config.yaml
init_std_down: 0.0
decay_shape: "sqrt"
dataset: "wikipedia_en"
MLP neurons of a small language model. Each row is named by its layer, matrix (down: output weights) and neuron, and shows model dimensions 48-175. Each number is 128 + 24 x the weight over its row's rms, rounded and kept within 0 to 255. Numbers have three digits each. A neuron's up and down rows have the sign that makes its largest values positive.
After each neuron's rows, "fires before" lists the tokens most often just after its 100 highest values on Wikipedia text that the model never trained on.

L7.down434:149176118129158118119134100114094118166113147128127114141150113091131139110146037098133119143112121116152136151084143130168128134144135111121145147131127154136121117095124112092098123153167112130158128087104115131155166124134159128158135098147129123145131097129112154094127114170110113110109103121096159179123125142174116132151109108093159106135146113121130092149115150139139088128127
fires before: " a", "\n", " an", " the"

L3.down233:142138123126118130153140110165135100167128152154128097114134142158100164118128168108102085077183144130147123139125120141107132113111161140120148170111103160134172141089132116121127140126158123146102121136099166103128129145144160168087126154138119125146142165129146083166149124124161127170127136114126142132109115108137179128099148133141138098146075096153196139094107119180080144139138
fires before: "\n", "Career"

L2.down483:100137120169120119192127143120130183107137139113154151103118151119139138123111105148148157145154139131146136141178130161126112112110103151109150123120148079128150105132160124145130115090135135121124107111150134103133099131172094128138156183121096141149107141103140126139160144137181167143099111123116138180135152097104089075182136149115146151148097091175149101149121166080110112113153
fires before: ".", " |", "th", ")"

L7.down392:146120128125119133119140153104104145119106152077118129157132097095152116135135167146149155149137139122151199148076114140135164094186110128153106153173159125115156111133132116133099130124140128139136119136110113142144147142083146103131115128134116153130119070115136134112148151133143136187079124093109117122158085087172086137164126128145111117142158121142157139150136154136113160149111
fires before: " |", "."

L7.down476:093138127174152069138113087122073111167128163118136138136122121120127130145112095154103140132115166118103096138121114146103131116091163157144139138136173167134129114067145096102142139144166098154139086108129133104129142096157134132140116112107145154116132145136128103131156121084115132173113147122132067138119141128173082109142141150151156120140078145138116129127143134101121121092125
fires before: "|", " |", "-", "\n"

L3.down113:081076107159132105138115135112143152120105119108147119095092191134167118136158130123102159165150117140120138097184118106129168097132112149137110167146069102168139138169129113114113111164088121143153146116118160091145160099150139158096156101132100131115108120152094129151115097111123156090116151133142125125166119152123126140121150092154115131113112133122149131127095147131112078128121
fires before: "-", "\n", "="

L2.down432:139101133141077140116087163099138124093115165092119145129126124120142139144099124146146088151159156183144145127163100146151146164109108125082130154142138178088131183132150102119136122138121110158118173141151143100147158095125180129192144117120124142148117114135099165142140084147116153174177122118141117140131098124128116161092112156083156107150119098105117125110113101131138123136123
fires before: "ing", " of", "ed", "s", " in"

L3.down226:097142164113104144128154066103137145153160132126156151143152098188159137128138095075155132167155126141130111142162104147143091099161117157112149105108146105091107129127108122126116144147168108128147151139179108117098156150181115100117120164107113158123147140111094111131118118155089186116108133136148134086124104167148084106102103122138115138118111106127156101122119137143121135138128
fires before: ",", ".", " and"

L2.down383:160139142114127138114168154094131172158134126154102080148115101135157103098132122158119141163138153154157115128148152169158109153140144131106172175114100139135142116115144146145112145162131143106109149075110161103117143108109162103126155165114110137144126093155134085095168148132106135132161139147141193105129131118131129108101135148085121114103104135142075122100139152149106176157129
fires before: " in", " by", " on", ".", " at", " to"

L7.down377:095131169133142097156059060097142114115140094141112146120116130146156147123136087171104153153087130131096136103105096150096153143097114084138140114169113148105105129148142143110117111156132121101147120092103125128109152111142171119126136103085161122111126124135124154116092160132094149136165123103106077098126133175148133125113071104151085102124123108161117144158114136122161136135134
fires before: "\n", " The", " He", " In", " She"

L2.down234:100158104167096109063137141145153132147119143144119114120130165149139110127131099155143181132130133119115097112091104143177106103113159158127138153137137119142116120126127141157136117112110125153148138155116150119138160149153147130141076152149103178159109128128126167083107116077097146139124078132129143121148145110101083141095153086118142092110130146129172112071135114110087135132186
fires before: "\n", " (", " |", " by", " on"

L2.down184:127136120133087123160173141088122159132135129117138131111106115100163108135136173141120117120147103110136100147150092148127166113076140142130160133086153151146071181078123150132148100122160076145110170123136154132099158136131111155137133172095129141143105125098133113094137101104094110081125104173090113160111114148137122120125133116151111143138117117074089143098164114136126128086112
fires before: " of", "y", "ial", ","

L2.down41:158153136125091125156127156126150144136128105097129099110129117103121112131146095104137129115124146188138113099104101158105202141133119179111142139104110142110129110131122134161127133110158096155130098129172149168127128137105147114092098130123143105105173099128105101158119161133095152159124143117140074119103116085096115118136125107132091144129150122119127140165145068132122086112134
fires before: " |", ".", "art", "ired"

L3.down41:135125122071150117149137109110112158099100148097174129154119149158155158189099098089137115147154120164151124115130134094165095084116105133122134114159142125121123092126082139149119125133127082145168121107089101105161128130127131130151154119112129132116148146187143148149138188121150168127147133131140137142179138109095112089164162135152094144092117161110127085126119105135146120135123
fires before: "\n", " The", " It", "D", "E"

L2.down415:140113161138076078132157128112088158125138145140167151132137149081154156107099175119158120153083159107119144121140176100139118109151141105079102141134110114152124108120118111114117114126121125116176129161158166107161146075133120158149100139131099089119153106144143111120112140164142133147124095165127100098138129118131120159135131125115133119128087163174124112123103127091128113138110
fires before: " |", ".", "'", " (", ",", " years"

L7.down95:105128130141156145126109089101141137110110121124171103107146167135121177160140105125153123114096127117136093095138107142122153127158134105123159112175124147126112160086085142162140145095080113142125138168096101143127151130068114143121077087103107111137130135129087083125125143130167146128135107140138134093128121102146191150151135111138134205119145073143137153137115109145094177110160
fires before: ".", ",", " |", " to", " and"

L7.down325:083137109149139113144117133148134118140136168118160119064103128175132145106118144123140126097134140172140122135124094135170105104154117116107119149126092121124128120140144118126112138150130089178103124189171153120123136151145144119170109167082132131195163119133117154166152168132125133128131147159110176094157102104123136139112136129154140107109125158154135125133142156102079138131122
fires before: " |", " /", "et"

L2.down79:106083092150163099142101111150139087094131121104130156098083098061142158116128108124137084095136109159161147105170135133129105119177143164140121180137136106139122156090103093141090137151150124142139114104144138099140140169135130143087084135150104067178120093159131109133113146114112173139083130123119154139054107107120144136142147125151121118154149155156132095146144102136131153104148
fires before: "\n", " by", " |", " also", " ==", "=="

L3.down369:111165144184089120113150118157128142119174076128126168092138114174137118148101146118137141137112103161122089121171129141123134158123118097134128125120121095160110131158098136152124152132139119120151124131128110138160141141104133116101125122108162109098137116171146119130131120113106084094120108102128106114147118119129153162107154094140105127158132129144124144111097111134117129094164
fires before: " |", ":"

L2.down402:180081155110147161136115154098165136157116143132133138145160109157134136133105113136166098091123140160130115129135189157149095127158138112132143129165088112127115147117133100147134128120109076162110106176131129161131123088123153135140167121112135135132142129146105133163100139137131141134073125120104132159147168108155140132160099073148121117128123144109145133113131097119108147076125
fires before: "ed", "s", "ing", "er", " for", " of"

L3.down17:087171150109146143108133118170119147117128150111106124101131122122108175112140152066139116106135126093154158125122136142142155120133123170106169134161116140136121117130112126100085161138127139138104117164185140126132147155127128145123102118131146166142134120124127111131137129110158136145092169120067128084121102147115120165126157154118126127104092116129140123105166147156105109123111
fires before: ":", " (", "–", "\n", " by"

L7.down240:147095177132145125107114165083146114108109119109150140159114153124125118170163132164163122170123147087116130107122132160162149126150124097169051147109125106091118131130152139160126084125162159114109130160149135134139137111147130126128109116107165093131113109110147165126103143095100152152143176106154147120145104122144135131137093165155090136106080120080144124122111134175137120093130
fires before: ",", " |"

L2.down323:132182078110112128103129143100103112127146139151153136115139102145147151145123100175105171105168163150124108136106163154108107145140118151104124153179103129135102113153136099115162150125173113116142160158131180119121143155120140146139126121106118133170164083161147141125157104137106091119127145092131131136151148111124146183110139135135103111115108093146102108120144138111169124161102
fires before: " to", " place", " the", " from", " into", " on"

L7.down211:122156139098134123134107095142080158194139092116109155129148158108128115109118097090117134129101145136094147123112100136126137076139147143121133119138115137163128186146093131114110090135127153148110147106160121148147153108167146131153102154123112124110122142108118147114100122123155183132114117135096139137130134099106075103166136180169090110137121148115166131167101154171107138180149
fires before: "\n", " The", " He", " B"

L3.down200:112153167170146113129113163171108103137123137135127099136140085126158131107073167146089119099145144165120139122144160131131148112106130158102129128147112130159138130111125183074156110146132135093146194098100124143122126102102128117101093100166141103110159132145174131132106134121124149123087101144151119118132138119175113167125153122093113137144081127114115143106113106125101102179111
fires before: " |", ":", "\n"

L7.down465:098120091057118115138149117143130083102140138111152099119149135096162101153090166129161125167141142102121142142152113074130162102130147115158117100145104166080094158160164113126110127133150170155111150165126141135087136132139129105112135117143131139100121110112125140124172157104067080116132151110100139127105115149148114142117153148157121104094102113161147131164153127129113108110160
fires before: ".", " |", ":"

L3.down145:145147158175119152133124157157082088132126117168159111111119084103105206157126111159136152161145165107104094124132147139162099104131108148154115129153139149113137125096095134117132109151111113111138166102154141149120118088154092168127106153101134128155117180144124119143155114159129123121133083140126148118149117133161135140146126119137083168139147151127146143080169141127096100140154
fires before: ".", "%", " (", ")", "\n"

L7.down330:132139134147115109165142122091101126150117142087107120135147085112154106123097133132133152134119079113106122111091112152129163111154168113112108062104115096114079163125108093123139113105136150124115160129163136135108140131132157103147097175149100114134139131094157176158110181149127140151168131119108116090161156105133161151119104134127126113163112127113144119132188102160107106158115
fires before: " |"

L2.down161:096129134123161191141093086107113125152118122088118116125126167148150129119138148136091137142149145140133161109116147138111124132105167113140156119143137149147086132106118090140139165132095133179103137130146115147121134112150091156114118137139143116091170108133187121048120122101098131128142079131109169158135103119090109119159131140106147111124096122129146131125125099112115127139154
fires before: "\n", "ple", " In", " The", " He"

L7.down247:149169103147107116166116133127132171130121129098121122121120125136154120166114106123127099155131144160141148119155112149138102149138173137135108134112154110116138096134111131111114139114141106141127122000138113111109142122125140150092158149142098124124120159108130115136133122134135128155132149116149135120123104137090124117145114118137102110118071134132104164118154073102138149150113
fires before: "|", "-", "\n"

L3.down268:103132156110120129171102103122176099146126133126092117142105158087132123126167069159151135131150129154133142108152146121169124092144120114113122147121135130120116149088106169129115119113167119138150152101169127162135097121166126141128125109137122113088148170112141137154156121192166126160095142106125152133076105136165114128168087132135143122118163115134110149117148156166154156131157
fires before: "\n", "==", "In", "===", "B", " the"

L3.down93:119159139125108126185136143130136126162168119132095114151123146139196141147108113144139147118147122111101090115169142121134116127069129144127076152110121121108135097119148113114151125127139108132152128113130120104132175139117084094087155138106120127070171120122127174138138131125129179138155116126127163102102171083081121115125148130141080100129118116130156118126100124101116108167100
fires before: "\n", "==", "-", "In", "|"

L3.down125:130132086134103112152115133124112137126115164095135157133117148172148148181118083098131149111144135165141108101114133143127145105100114167133167098117143112135154139161076126129133121176102133129171128138146127141120140094115132129119099187123066108146122131142126085155131095061123206182144116117103132108124093111137114104095125104151133104127115123127097138099116112071170116135133
fires before: "\n", "-", "|", "=="

L7.down286:132159123150142182132186105125096069100101112142138116146128121157125138106161171136138153177137066131144107100137097119165107146123112090126118111141123175107139092133149148109131130150149133097121119190141172126138136140097181120151103109139125185160144124135132137082111122116127146111114104166147169084140156111123112126113126116148121098105068131132113107140161124153159098164151
fires before: " |", ".", "el"

L2.down315:138155180161111129105136133097148159122195131136118133183143137151148131120154121140131124146097111134103115165122156100105147137129139091128127124136150153161141107169147141131133087128117166114134113087150153125112103118100103126093200152174161166148173127139146134139104152109144099107093097124146145144148106091103139105139106120091122182098093172132132170143113173102127136127145
fires before: " |", ";", "re", "AR", " (", "R"

L7.down506:141137090148097155118166142163165134121103116116126151120136204131104100118118111106108148116121105159098126138109118118119116106110112123119104134115112152109126142140131083140176118155083115126149116104103110126103178102129111163131148159173134116118124141144164117115127154140101171238113114164158083088133160143162106118145116147120128164158129163151140155125171128135171128111141
fires before: "-", "\n", "it"

L7.down376:119117156140140160143110114093142124139137130125080097130092139126150125152123128182149132138130103129138126126091122144129131128100129101115113143170132131128074107095118118071067142130141115182122153127146161110113131142118099142113163154090126147119110122112125138108112111144105142121163125126085139173138165115137143141177131139119115133113127123153092111071103148114151121138139
fires before: "\n", " He", " In", " She"

L3.down446:116205104101166092120139136118129098108127142085166105164125121103127088115095133128097122127132102135145117136139164140100112080110150088151120137126077144154111148155146130163100101127088107171133090156145124120139124126134132099139128123124125129111117147098111115143163161090152123110126162149133116157100109156107130135126117144142134171125109131079111122121130141149100118122152
fires before: "-", "\n", "=", "00"